From a checkpoint of a small transformer trained on Wikipedia: width 384.
MLP neurons of a small language model. Each row is named by its layer, matrix (up: input weights; down: output weights) and neuron, and shows model dimensions 288-383. Each number is 128 + 32 x the weight over its row's rms, rounded and kept within 0 to 255.
Before each neuron's rows, "fires on" lists the tokens most often at its 100 highest values on Wikipedia text that the model never trained on.

fires on: " "
L6.up1089 [146 146  74 103 122 140 125  86  70  30 134  80 151 198 129 176  62 112 109  96  96 148 174 132 110 119 117 104 100 155 106 122 121 101  97 129 128 103  79 164 148 107 206 119 117 138 183  84 120  89 108 117 106 146 140  85 110 133  99  85  74  40 173 165 111 102 141 114 116 129 182 117 177  70 107 123 186 111 171 126 130 138 184 109 133 114  90 103 180 140 104 153 166 121  74  69]
L6.down1089 [141 161 162 125  98 114 128 129 166 108 113  55 163 120 152 181 173  88  98 138 173 124 182 123 116 119 106 131 150 123 126 127  93 144 154 146 137 118 118 119 138 182 120 124 150 102 124 128 102 106 153 129 114 145 141 143  81 109 178 101  98 151 178  96 146 128 120 183 100 222 141 103 156 106 136 104 183 113 147 105 116 199 152  84 134 154 104 144 127 124 145 128  77 105 153 181]

fires on: " ", " the", "th"
L7.up1342 [141 122 109 178 109 125 154 109 138  59  89 134  84 170 148  73 150 137 129 111 120 128 141  91  92  59 153 149 108 155 168 144 106 112  67 129  90 191  82 138 140 106 175 144 120 138 111 135  90 103  98 113 135 104 113 165 114 136 115 227  92 114 137 167  98 102 169 107 110 146 126 107 118  76 142 175 135  87 140  95 171 141 154  82 120  63 113 128 132 143 110 162 149 169  84 128]
L7.down1342 [148 125 167  77 114 184 121 133 107 151 149 131  27  85 119 101 168 175 155 110 119 177 147  62  78 132 153 151 171  99 138 104 114 114 167 189 153 127 166 104 156  93 102 124 111 144 134 181  70 139 113 130 151  90 121 139 107 130 197 106 164 176 133 167 157 129 107 108  87 152 127 105 131 105 120 116 131  94 135 156 178 168  95 116 149 165  86 110 117  55 190 101 126 150  93  87]

fires on: " "
L7.up166 [134  96 113 103 134 136 149 140 139 118 107  96 179  99  99 108 109 133  86 103 122 129 155 138 168  85  90 139 175 174  84  93 131 111  63 144 148  98 127  83 123 118 164 128  96 110 122 127 139  84 146  93 139 156 145  99 114 102 186 104 177 145 152 154 126 103  86  68  50 140 128 185  79 126 114 136 126  80 179  85 119  57 145 113 105  76 111 169 131 154  75  95 155  92  31 125]
L7.down166 [125 140  92 105 128 124 180 136  53 108  80 170 130 180 172  86  97 187 159 107 141 129 142  52 132 103 154 134 107 106 132 147  94 159 138 115  35 153 155 122 153 123 132 120  86 149 145 188 134 125  57 149 129 156 108 109 107 106 179 178  65 111 116 108  95 142 103 103  94 181 129 149 109 165 147 111 132 105 186  84 150 110 111 135 123 109 148 137 133 129  78  57 142 112 135 140]

fires on: "d", "R", "D", " D", "-d", "itive"
L6.up125 [111  36 146 123 163 157 104 171 151 153  97 100 152 134 105 137 141 162 123 150 198 216 124 148  95 141 143 133  89 221 136 154  80 120 124 106 128 146 119 127 117 107  80 177 157 214 123 187  61 112 162 142  93 109 115 161 101  61 102 125  70 156 153 109 167 177 125 176 171  62  83 166 109 162 230 138 127 137 100 159 106 129 156 102  95 117 141  87 132 123 142 100  66 165  96 154]
L6.down125 [134 145 125 171  68  92 190 154 122 158  69  96 155  54 118  83 170  98 161  77 158 127  86 178  65 103 129 156 147 146 118 104 132 106 122  79 135 125 112 111 133 150 158 121 120 182 151 184  86 113 108 129 143 180 140 131 149 185 124 149 143  85 147 126 186 125 100  53 144 180 160 143 159 124 141 157 101  77 147 147 151 160 138 149 147 132 117 131  80 121 173 165 156 116 131 158]

fires on: " th", " Ar", " ar", ".", " Th", "Th"
L6.up1331 [109 157 178 105 166  94 133  91 181 122  96 140 103 147 127  92 161 149 119 151 110 110 135 148 106 100 112 130  88 133 127 100 113 112 116  93 132 141  97 110 131 139 133 144 176 137 133 170 247  91 151 190 148 135 129 144 161 111 123 140  74 122 118 137 139 132 185 161 134 124 159  88 175 131 156 157 121 182  63 154  72 122  35 141  84 131 136  93 177 142 134 119 126 150 150  97]
L6.down1331 [145 115 177  74 147  88 135 168 162 100 146 103  78 124 115 113 147 125 140 173 140 170 200  67 105  83 114 170 113 145  41  96  90 151 111 146 187 119  75 123 108 160 232 146  96 122 166 116 171 106 143 107 125 133  74 101 102  97 109 114 165 126 111 133 112 171 202 165 143 101 117 145 137  96  74 135 128 130  89 132 155 123  76 104 148 121  93 149 122 107 157 141 113  66 143  70]

fires on: " inter", " were", " are", " sup", "re"
L3.up320 [124  80 109 124 131 148 100 149 162 164  90 116 134 108 147 179 129 155  88 144 131 149 120 132  93 116 139 126 155 144 134 198 143  98 169 149 178 127 128  93 140  95 135 117 134 137 125 119 203 120 131  85 143 158 133 162  98 100 107  95 152 137 139 129  73 126 155 183  88  57 146 112 168 102 106  84 170 156  96 133 183 129 179 157 111  85  88 189 101 115 171  93 103 178 122  99]
L3.down320 [104 144  84 135 122 118 109 130 104 125 171 138 155 123  64 125 137 104 103 180 104 107  98 184 213 106  76 132 136 123 129 128 103 203 118 163 109 107 180 133 170  66 132 131  85 131 121 152 155 115 119 140 140  97  78 100 164 142 134 115 109 159 145  78 101 139 174 185 148  57 177 130 154 182 105  82 127 110 161  82 178  90 179 171 123 142 131 178  72 109 120 102 116 129 147 116]

fires on: " and", "-", ")", " ", "–", "N"
L2.up91 [ 80 109 153 168 117 117  67  69 149 158 163 175 138 187 155 108 132 108  97 172 113 173 112 178 156 115  87 107  79 164 123 124 143 114  92 166 170 112 171 130 122 156 173 127  92 140 184 133 124 183 129 139  99  95 167 110 175  65 126  94 170 141 154 167  67 124 136 112 185  92 118  99 102 145 201  99 136  97 190 166 128  88 116 169 120  92 136  84 206 124 120  91 166 140 125 120]
L2.down91 [112 158  97 103 156 140 131  94 103 126 115 128 153  99  88 143 153 125 126 148  88 103 158  98  90 163 123 166  87  89 151 177 125 144 108  73 179 188 172 132 118 133 127 126 159 150 104 110 182  89  92 132  83 109  94 136  96 162 204 130  98 123 119  82  81 180 109 176  94 163 204  88 196 102  58 122 130 147  96 103 120 156 154 172 156  98  97 102 131  92 137 121 162 150 131 147]

fires on: " ", "0", "6", "3", " |"
L3.up160 [140 183  69  64 138 119  61 155 157 117 134 125 166 189 143 114  84 122 148 148  64 151 149  74 128 155 167 133  94 139 145 114 131 154  86 144 107  90  81 106 102  88 178 122 160 153 156 131 107 130 171 158  84  77 154 169 115 150 137 101 170 101 103 104 133 127 112 171 173 147 133 163 156 119  81 125 119 116 124 129  55 102 178 157 166 121 138  59 178  76  93 173 112 114 162 168]
L3.down160 [ 79 149 118 112 116 120 146 171 132 122 138  88  91  89 112 124  94 142 131 106 163 112 109 109  85  87 107 102 113 213 103 104 128 129  70 163 116 185 141 122 107 141  88  99 129  80  99 122 105 103 144 153  89 132 121 121  70 117 174 135  85  55 116 142  93 132 133 141 161 115 128 125 128 207 117  62 151 121  91  99 110 109 128 118 163 150 168 158  84  83 147  91 108 125  89 173]

fires on: "D", " D", "L", " d"
L6.up525 [ 67 115 114 170 153 127 123  95 146 148 128 159 178 160 123 154 106 111  77 157 205 162 104 127 111 154 186 171  43 191 121  53  88 120 148 184 135 125 120 121 151  94 150 158 163 170 148 149  79 173 133 117 150 174 116 138 148  78  90 139  61 119  77 126 146 125  76  81 132 139  55  95  89 147 164 117 110 117  67 193 172 150 126 180 138 148  72 112 106 136  77  83 164 155 143 166]
L6.down525 [ 99 130 141 144  50 141 134 136 127 113 113 173 132 179 116 128 124 169  84 165 117 125 134 115 155 118 146 171 109 148 160 125 105 115 116 110 126 131 179 140 169 104 198 108 128 123 187 143 112 177 112 132 136  86 110 152 176 133 129  97 105 161 151 175 191 161 183  95 125 172 109 112 109 151 135 128  54 136  84 111 139 143 180 119 127 114 162 128  89 120 131 139 144  99 164 149]

fires on: " as", " the", " ch", " Ch", "man"
L6.up852 [130 152 138 121 106 112 102 132  93 154 115 116 109 176 162 151  98 125 137 121  83 104 161 115  97  96 138 120 141  50 146 184 176 107 128 156 160 166 145 145  96 161  71 160 113 159 202 118 161  89 148 142 144 101 148 138  88 151 135 121 110 123 175 116 126  82 179 106  91 121 127 167 150 153 112 131 138 122 175 175 156  62 147 169 151 123  92 112 176 108 162 164 130 124 123 122]
L6.down852 [ 66 113  82 126 153 145 156 120 144 223  85 109 149 147  98  90 191  87 143 132 154 154 153 134 137 115 177 111 141  76  65 170 180 173 116 116 112 119 141 102 163 149 105 152  76  94 166 151 127 139 145 143 156 145 146 175 143 142 130 189  97 165 153 122 167 147  70 103 156 130 143  99 133 109 135 113  67 168 108 118  94 102 173 114 149 123 135  88 133 106 139  95 103 171 149  97]

fires on: " |\n", " ", " N", "%", " |", " L"
L3.up536 [163 117 121 109 129 115 129 136 102 139 105 136 148 147 117 202 120 103  80 129 138 125 137  98  93 118  91 197 119 144 186 119 118 130 125 115 182 137 126 182 133  85 192 126  34 135 143 133 133 153 118 135  84 183 120 151 138  84 130 118 102  75 102 135 137 114 116 135 184 144 103  38 139 159 129  98  92 114 123 128 116 140 147 131 190  83 125 117 135 181 135  71 147 137  80 123]
L3.down536 [ 68 108 177 128 197 133 148 103 107 178 113  74 161 131 126 177  95 156 116 171 139 189 139 131 146 101 126 128 146 177  62 167 101 114  88 118 106 138 140 110 111 167  78  66 108 121  92 107 128 200 116 133 148 122  82 168  68 134 118  95 126 113 185 155 143 127  96 152  84 138 161  84 179 141  82 190 119 119 110 122 120 162 162 100  83 149  46 133 133 129 203  71 138 171 180  79]

fires on: " \"", " that", " '", ":\n\n", ":", ","
L3.up607 [129 152 156 145  89 128 183 127 155 146 145 123 143 117 138 132 137 106  94 126 142 101 124 150 136  91 162 139 109 133 139 143 129  84  73 108 141 127 201 126  84 120  44 157 160  95 103 161 197 148 173 185 110 110  42 137  95 108  80  61 161 138  97 119 195 198 149 116 103 121 100 143 140  88 120 198 130 105 119 184 145 152 123 133 152 130 159 145  76  66 116 125 103 164 103 136]
L3.down607 [189 116 148 157 100 123 146 107  80 127 114  68 161  88 155 124 116 123 104 172 162 122  99 134 122 170 117 104 141 156 138 136 177 139 106  79 163  84 104 143 104 134  98 166 110 124 138 169  99 177 163 118  58 164 174 150 129 138 133 138 115  83  69 118 181  91 138 145 176 143 115 153  80 122 152  74 123 119 138 150 186 111 158 134  82 147 156  89 153 151 161 183 140 109 126 146]

fires on: " of", " b", "b", " for", " from", " by"
L7.up107 [133 112 114 122 145 150  86  77 184 119 132 133 132 104 153 102 107 149 156 137 133 161 132 101 211 103 163 135  94  75 109 133 131 116  95 120  84 163 107 150 176 119 210  87 101 157 134 123 199 154 114 180 143  51 144 101  89 162 196  95  81 149 134 137 173 131 112 129 112  74 118 141 119 161 108 106 145 104 175 120 134 126 154 108  52 121 142 137 147  66 112 123  78 156 171 154]
L7.down107 [136  43 132 129 176 105 138 123 115 162  40 159  77 119  86 142 106  96 108 124 132  95 177 112 126 146 107 130 168 155  89 131 111  97 111 115 131  84 142 115 122  87 111  67 102 201 143 109 109 156 117 184 124  74  78  77 122 166 169 114 110 176  91 169 142 132 153 178 138  55 147 129 127 136 169 171 118 111 177 137  84  99  94  95 134 156  74  94 149 150 143 130 171 144 172 197]

fires on: " and", "'s"
L2.up460 [131 124 127  95 196  99 120 141 129 148 125 118 125 168 173 184 104 107 144  99 136 101 165 134 147 197  99 204  80 136 158  53 120 127 137 154 143  60 119 144  47 124 144 143  61 111 164 110  90  56 171 176 124 124 155 118 124  90 197 141  85 180 138 134 159 182  99 129 176 113 184  82 149 155 182 104 176 147 115 107 107 164 168 135 155 166 132 108 139 120 145  93 124 111 119 175]
L2.down460 [110  76 136  88 217 101  60 160 150 173 102 126 158 199  81 146 151  80 175  93  72 102 168 142 171  90 156 116 100 138 151 143  91  89 133 118 129 127 146  90 174  66  87 179 119 129 133 186  72 147  44 112 127 122 146 118 184 156 129 120 107 147  99 108 104 155 112 129  97 171 135 146  57 130 146 119  96 121 130 113 162 189 202 107 127  62 127 134  57 148 120 150 136  97 161 107]

fires on: " that", ",", "her", " how"
L2.up206 [147 125 128 176 135 136 139 111 124 196 146  93 146 140 115 131 113 176 117  93 153 140  51 119  44 111 158 107 105 140 155 138 134  84 132 132 101 107 153 157 100 119  78 187 149 175 122 197 139 108 107 137 112 127 151 137 100  49 115 124  81 130 120 124 127 141 129 141 139 121 108 189 151  44 123 143 127 161 140 189 138  60 111 102 151  92 138 128  77  92 108 147 157 150 150 134]
L2.down206 [138 132 150  93 172 131 158 138 139 187 124 160 150  79 109 119  65 112 166 152 112 112 143 107 104  91 106 149 154 137 193 184 153 155 173  68 169 145 137 152 176 109 175 121 108 115 151 157 128 157 160  88 163 141 142  97 123  93  90 199   7 114 184 134 131 148 169 132 135 175 193 202 118 123  98 147 117  66  99 125 159 143 195 153 129 121 129 145 156 109 169 136 140 179  96 137]

fires on: ",", " and", " which", " as", " who"
L3.up70 [129 148  71 146 181 164 128  86 147  98 135 184 132  93  98 109 137 180 128 120 182 124 160 126 101 131 175 153 173 123 178 103 172  92 137 107 169 126 145 111 130 134 144 141 102 173 115 109 125 153  87  95 129 113 125  79 185 152 120 137 101 119 104 163 107 122 163 124  73 159 127 107 121 112 105 125 195  80 136 110 144 159 113 165  85 123  93 150 150  78 154 165  93 105 132  90]
L3.down70 [115 102  90 102 111 144 189 105  79 171  69 121 140 132 166 175 162 121 100  88  89  97  68 120 101  99 110 156 176 152 115 143 185 128  75 124 114  96 135 132 104 121 110 121 140 137  85 104 151 172 122  85 120 173 141 104 156 154 148 151 124  98 175 100 132  90  88 169 175 255 146 116 165 153 133 156  42 132  98 137 139  96 135 126 110  86 101 147  59 144  74 140 154 137  90 183]

fires on: " C", " D", " L", " P"
L6.up1255 [ 66 111 116 194  90 112 109 120 135 104 123 126 125 160 168 132 162  74  99 111 186 149  87  90 129 158 108 147  92 110 140 172 157 186  74  74 105 128  97 122  95 121 125 157 127 120 153 124 110 140 214 130 127 106 156  99 182  87 153 109 117 161 105  72 164 159  81 130 111 105 116  80 200 186 150 133  93 100  87 131 115 118 169 133  69 167  75 116 134 149 158 119  73 154 196  93]
L6.down1255 [172 106 151 136 111 110 116  93 138 134  88 174 119 203 131 133 187 152 102 133 188  90 104 139 142  75 100 144 120 130 112 123 133  93 169  53 112 125 155 139  88 100  92 145  48 134 111 100 127 102 171 143 166 143  84 163 109 112 155 141 157 109 135 186 152 148 169  57 146 206 166 108 119 109 148 134  96 180 133 100 177 131  65  75 175  67  94 175 103 144 105 216 115 112 145 132]

fires on: " and", "it", " but"
L3.up238 [ 95 138  81 117 144 130 138 140 106 156 163 126 135 117 114 112 130  97 121 155 163 128 167  73 122 108 106 173 193 145 106  77 110 132 149 120 138 116 160 137 106  96 146 154 125 154 137 127 107  83 135 147 105 115 174 108 115  61 185 111 191 149 162 179 136 142 118 157 134 132 161  73 144 140 152 122 119 119 123 120 149 183  70 149 122 142 131 166 167  87  81 118 132  84 133 127]
L3.down238 [137 135  86 137 113 185 135 153 123 130 130 131 139 159 104 184 152  86 137 144  73 107  14 138 130 126 117 121 128 123 138 150 123 115 123 134 113 137 170 122  99 145 160 186 163 110 109  64 136 172  72 109  54 157  89 128 126 146 184 158 131 117 134  91 144 183 153 154 103 163 165 101 161 124 154 143 110 107 106 135 127 201 153 181  99 144 103 135 106 126 190 164 150 149 108 100]

fires on: " |", " |\n", "1", " Cl", " st"
L7.up239 [ 80 133 161 163  69 115 157 154 112  97 132  80 132 147 161 110 138 127 154 142 147 124 153 181  82 109  98 201  85 121 109 126 143  84 188 173 156 172 161 129 126 129 107 169 131 126 128 169 155 118 153 141 169 127 145 160 114 183 180  82 150 124 143 191 148 200  84 155  84 180 172  62 120 132 105 136 108  92  58  77 158 136  87  80 170  99 150 135 116  96 125  67 167 145  85 130]
L7.down239 [127 105 122 142  80 133 149 145  67 124 133 149 108  75 128 138  74 100 101 176 109 165  78 167 124 106 168 123 135  94 168  87 161 164 146 109 119 126 142 140 102 129 102 166 170  95 111 136 179 125  62 185 148 168 198 112 149 139  93 131 191 207 134 114 125 150  89 158 107 149 133 126  82 167 122 115  97 125  97  96 105 152 125 104 125 126 157 143 122 166 160 125 142 102 171 181]

fires on: " |", " Party", "0"
L2.up1110 [137 110 162 162 145  70 109 163 158 105 148 118 166 105 111 155 145 172 120 151 101  80 149 127 110 180 157 115  89 102 106 131 175 125 114  58  64 156 140  80 133  81 174 168 206 165 110 114 146 150 178 122  85  92  98 134 101 114 131 105 158 175  89 165 127  91 171 131 165 121 117 114 124  93 124 103 146 150  94 123  89 101  78 168 118 100  50 107 132 116 138 146  94 111 108 120]
L2.down1110 [ 90 109 168 127  75  89 109 140 112 147  87 115 134 130 128 133 138 123 121 153 152 145 111 109 120 168 140  98 113 115 150 107 113 163 107 103 128 153 173 194 141 140 130 149 116 107  74 141  84 137 132 129  88 151 144 107 117 102 145 114  49 102  34 162 161 124 114 168 129 188 156 130 122 153 103 168 144 135 140  46 101 146  92 122 113 154  85 160 124 102 144 138 145 171 140 174]

fires on: " of", " from"
L3.up6 [171 174  77 159 125 111 136  96 145 173 121 149 124 126 122  84 100 105 106 120 165 157 180  92 171 121 151  84 123 124 168  72 143 167 150 123  69 153 101 149 155 164  71  97  88 197 119 160 145  86 110 154 149 103 154  63 151 146 112 156  41 181 158  87 131 110 116  69 129  71 127 168  90  95 132 143 122 106 135  96 176 139 194 122 113 151 125 111 109  80 135 120 153 143 171  89]
L3.down6 [122 130 122 159 136  96  50 165 168 101 117 178  75 121 125 141 172  88 117 142  89 128 145 114 149 135  96 134 155  94 125  83 106 137 112 117 170 104 170 137 142 102 125 170 134  93 172  96 140 160 133  56 131 119 162 139 122 160 155 121 170  84  93 141 125 186 197 153 143 155 120 198 165 155  88  99 127 149 158 156 124  92  59  66 144 140 154 184 109 155  56 102 145 131 117 175]

fires on: " the", " as", " called", "'s"
L6.up196 [161 179 123 120 137 116  89  95 131 126 137 142 127 172 170 172 132 140 149 122  86 100 126  98 129  95 150 165 119 110 126 143 141  82 132 171 101 124  61 166 118 132 125  94 164 107 142 118 147 134 159 124  98  74 117 152 110 158 120 180  25  95 139 152 134  79 150 108 110 123 113 164 132 164  85 147 139  97 109 151 152  88 145 105  97 184 104 115 156 127 179 127 130 123  94 125]
L6.down196 [ 79  58 100 123 141 104 154 100 136 127 154 101  92 114 122  81  79 149 120 124 147 100 132 213  83 122 127 145 122 130 139 153 144 205 160 119 240 155 178 172 183 114 144  64  90 183 162 134 139 130  73 137 103 116 104 100 180 168  83  85  24 102 117 157 122 156 104 140 124 195 114 161 104 119 155 121  80  99 202 175 132  89 177 168  89 130 150  90 131 106 119 102 134 124 120 121]

fires on: " ", "19"
L6.up33 [153 117 129 149 175 120  81 106 155  80 111  59 126 129 119 136 122 153 103 143  89 155 101 127 109  90 162 116 198 192  65 141 136 139  54  90  73 123 146 123 136  92 135 162 140 142 144 123 141 102 122  77 158 182 103 149 155  97 109 153 159 179 144 153 149 104  96 142  83 115 102 175 124  37 136 128 141 104 160 139 189 142 146 118 129 148 133 112 148  99 109 116 151 112 109 116]
L6.down33 [109 119  92 131 158  78 170 139 152 148 119 179  64 145 147 180 139 121 134  96 122 111 102 106 132 162 116 175 151 123 120 111 109 165 103 127 127 150 124 131 190 108  66 148 105 132  83 107  80 125  93  94 128 187 132 109 111 133 171 141  18 103 171 138 116 122 146 119 143 171 137 153 103 130 115 154 146  76 130  87 111 108 103  79 139 132 110 133  64 154 154 135 119 109  59 130]

fires on: " re", "re", " Re", "il"
L7.up331 [141 175  91 135 100 125 108 108 127 184 104 157 143 136 124  82 220 141 145 179 110 134  75 114  85 130 138 154  92 194 169 105 130 121 139 126 183 172 142 112 127 104 121 122 132  85  96 152 165 123 151 137 173 175 131 167  77 179 141 105 209  92  94 144 137  88 167 165  83 117 123 138 169 108  34 152  92 158  98 158 151 138 137 141 112 122 102 142 125  95  85  77 106 174 147 161]
L7.down331 [148 120 164 169 129 107 127 137 103 114 128 154  74  78 132 166 129 102 183 126 155 107 102 133 150  96 105 159 133 146 110 113 132 144 152 121 183  90 108 120 135 101 105  98  84 101 103 130  51 112 160 121 126 130 100 140 127 152 147 189 167 151 140 105 140 112 122 184 148 154 162  97 182 118 123  75  56 177 163 162  94 118 128 114 123 146 135 203 143 148 132 116 152 136 167  91]

fires on: " ", " the", "19", " at"
L7.up982 [137  76 121 130 150 137 106  79 136  98 112 130  71 146 150 133 120 126 118 113 126 100 136  93  93 151  96 143 117 102 121  98 128 120 132 128 151 100 104 182 124 122 218 116  76 144  99  95  92 109  94 123 115 166 125 120 173 168 121 156 119  89 125 130  97 131 161  92 124 219 103 130 157 110 123 153 143  66 163 180 139  91 145  78 151 132 152 172 167 135 143 100 158 148 107  63]
L7.down982 [ 92 152  86 116 110 120  93 101 135 108 140 166 111 166 135 140  88 230 123 200 127 212  96 102  74 102 149 135  99  99 107 101  79  77 110 158 122 124 123 142  40 166  82 152 170 161 155 186 135 118 162 155 100 151 170 129 186 123 114 136  47 144 144 173 100 140 101 131 157 181 154 183 131 119 137 142 140  70 157 113 149 124 163  70 132 137  96 135 120 187 190 150  92 150 111 147]

fires on: "D", " C", "C", " D", "d"
L3.up1120 [173 133 157 141  94 110 131  95 146 105 147 158 141 130 173 141 131 100 104 162 180  79 130 132 182 157 155 121  93 107  92 123 134 151 124 124 121 150 128 103  90  71 158 159 110 165 128 230 134  80 135 138 132 127 120 184 157  42 144 146 123 119 139 128 176 106  52 131 128 102 108 101 197 163 166 141 174 128 128 153 125 107 124 108 116 146  97  74  85 131 128 113 102 134  83 120]
L3.down1120 [119 116 122 156  91 157 135 127 103  80 108 141 134 128 177 102 106  81 112 149 184  99 118 138 151  81 123 165 153 137 145 155  78 131 121 116 143 106  97 126 212  94 155 119 126  81 158 150 109 108 142  94 124 166 103 151 130  84 140  37 120 122 131 128 194 131 139 142 137 160 169 109 128 142 151  99  88 161 138 111 115 133 122 126 209  36  67 106 146 124 106 185 162 133 142 152]

fires on: " B", " P", " C", " G", " H", " E"
L6.up324 [157  80 147 139  83  83  56 140 158  83  99 163 154 118 125 136 112 155 176 110 124  95 170  70 114 165 177 139  91 141 123 200 109 181 146 117  92 185  66 115  97  91  37 105  75 153 125 130 176 118 154 102 159  91 114  91 150 111 160 129  98 157 117 122 154 137 152  84 130 164 146 125 102  92 134 141 147 127 134 101 168 133 123 135 110 110 145 131  79 168  85  56 121 146 222 125]
L6.down324 [ 90  99 153 167 132 124  99 125 235 168 102 120  76 157 155 111 104 157 150 134 115 132 102 153  95  72  74 190 121 146  74 185 133 118 149  81 117  86 136 151 134  78 175 117  52  60 135 160 153  88 131 152 172 135 121 136 119 124 141  57 159 122 137 106  90 119 199 143 119 255 115  99 188 158  80 131 107 171 142 169 103 158 116 119 117 129 161  97 131 146 147 104 110 118 131 142]

fires on: " is", " of", " are", " from"
L7.up72 [120  91 142 124 145 155 149 132 171 143 106 101  92 148  93 117  85 110 171 130 118 115 102 121  77 100 123 158  84 150 171 139  94  92 123 141 166  97 141 123 116  80 178  87  85 132  62  65 159 127 128 155 143 105 109 151 111 121 148 109  72 137 191 157 148 114 150 108 167  34 118 134 114 159 159  90 134  71  83  94 190  74 145 109  72 142 115 138 139 149 145 163 122 119 109 110]
L7.down72 [116 154 154 140 109 120 114 144 163 154 112 133  55 119 151 143 134 111 207  83 141  88 100 149 158  84  79 124 195 107  66 159 122 158 133 148 141 114 148 145  74 106 137  91 136 112  58  96 118 131 101 165  96 140 100 141 125  74 103 136 116 153 152 166 179 144  96 168 151  60 164  68 165 150 194 148  74 196 104  74 114 145 139 123 133 101 149 148  94 169 135 144 193 115 166 136]

fires on: " |", "\"", " "
L2.up1527 [ 83 141 112  78 126 160 161 120 149 128  77 142  88 129 150 122 151 134 144 100 107 128 120 106 123 114 134 108 143 212  99 143 134 148 155 122  59  30 138 109 125  96 168  97 102 149  79  71 146 156 101 149 169 155  99 108 153 122 113  42 134 124 111 121  80  18 134 164 104 134 113 151 230 119 166  70  83 101 134 141 138 108 134 161 138 116 137 104 117 104 109 129 200 121  62 126]
L2.down1527 [164 134 185  89  73 186 138 128 144 140 181 125 142  90  94 146 140  85  86 101 183 120 156 120  69 108 136 106 190 128 127 103 137  76 146 119 129 125 115 132  98 141 123 142 126  85 136 119  79 122 152  93  78 135 172 131 129 163  62 120  33  95 177 117  92 102 128 168 107 172 112 137 136 132  89 134 117 134 132 138 170 183 144 195 161 114 113 128  62 116 119 166  92 190 189 150]

fires on: ".", "re", "p"
L3.up1370 [ 78  91 127 115  99  85  94 110 181 119 101 140 173 161 163 122 187 148 123 142 104 149  75 135 144 102 164 140 135 131 146 150 138  92 110 138 145 166 145 147 155 148 187 152 143 166 121 146 163 103 175 157 168 199 149 130 145 110  81 164 138 119  83 166  93 169 111 154 135  74 138 174 174 153  59 101  95 108  70  78  99 105 168 157  86 157 136 162  88 141 156 128 133  94 110 115]
L3.down1370 [114 104 121 114 112 124 107 124 135 155 172 125  68 111 108 139 123  97 153 138 107 134 104 130 127 182 145 199  91  56  75  93 124 135 147 123 147 175 102  99 100 161 169 154 118 120 141  76 138 106 153 140 195 110  88 154 123 159 166 121 118 130 107 179  94 139 139 211 128 102 127  98 161 106 136 120 149 167 156 151 180 117 107 202 135 105  33 142 107 151 198 131 107 139 169 133]

fires on: " ", "1", "0", "2", " (", ":"
L6.up53 [209 172  88 121  84 128 141 100 135  72 190 153 130  98 159  44 112  58 137 158  62 136 187  74  76 132  83 176 132 146 134 107 113 139 125 166 143 168 123 109 113 115 141  80  75 149 144 117 154 107 191  86 146 129 139 127 107 142 155 118 170  82 155  79  94 142 102 159 159 105  77 184 196 129  93 147 190 143 184 131 144  92 133 169  88 178 159  88 139  99 124 154 155 128 119  79]
L6.down53 [ 87  66 159 149 142 133 105 143 136 113 121 121  91 167 124 122 120 112 135 111 119 162 152  79 131 129 155 135 136 175  35 163 158 144 149 167  46 158 127 114 158 120 164 209 173 144  81 165 146 161 113 122  22 170 112  92 103 104 150 149 167 183 135 126 131  68 155 110  99 120 103 174 108 162  76 101 147 122 158 163 109 157 102 121 142 101 179 134 142 103 140 111 139 126 146 127]

fires on: " de", ",", " –", "e", "re", " des"
L6.up1314 [105 133 121 131  99  88  38 140 142  58  98 173  85 141 162 144 126 165 166  78  99 110 163 197 108 199 113 157 107 139 148 133  99  89 177 135 166 134 152 107  79 197 157 183 153 131 189 161 127 147 165 115 141 136 168 112  89 151  87 135 177 191 106 167 136 124  53  96  90  71 182 145 135 155 145 111 122 121 117 133  91 118 116 165 119 135 110 176  79  94 155 167 120 116 139 104]
L6.down1314 [166 111 130 116  92 121 117 152 122 173 156 156  95  67 187 123 115  93 107 170 100 150  96 188 137 165 101 133 159 114 143 142 120 140 142 106 212  94 137  40 138 119 146 118 142  49 155 141 136 151 135 134 151 111 116 109 104 166 138 116  40  92 102 202 114 118 103  93 156 155 167 155 100 194 129 169 111 113 154 131 169 132  66  72 139 172 167 183 146 183 113 135 106 108 113  76]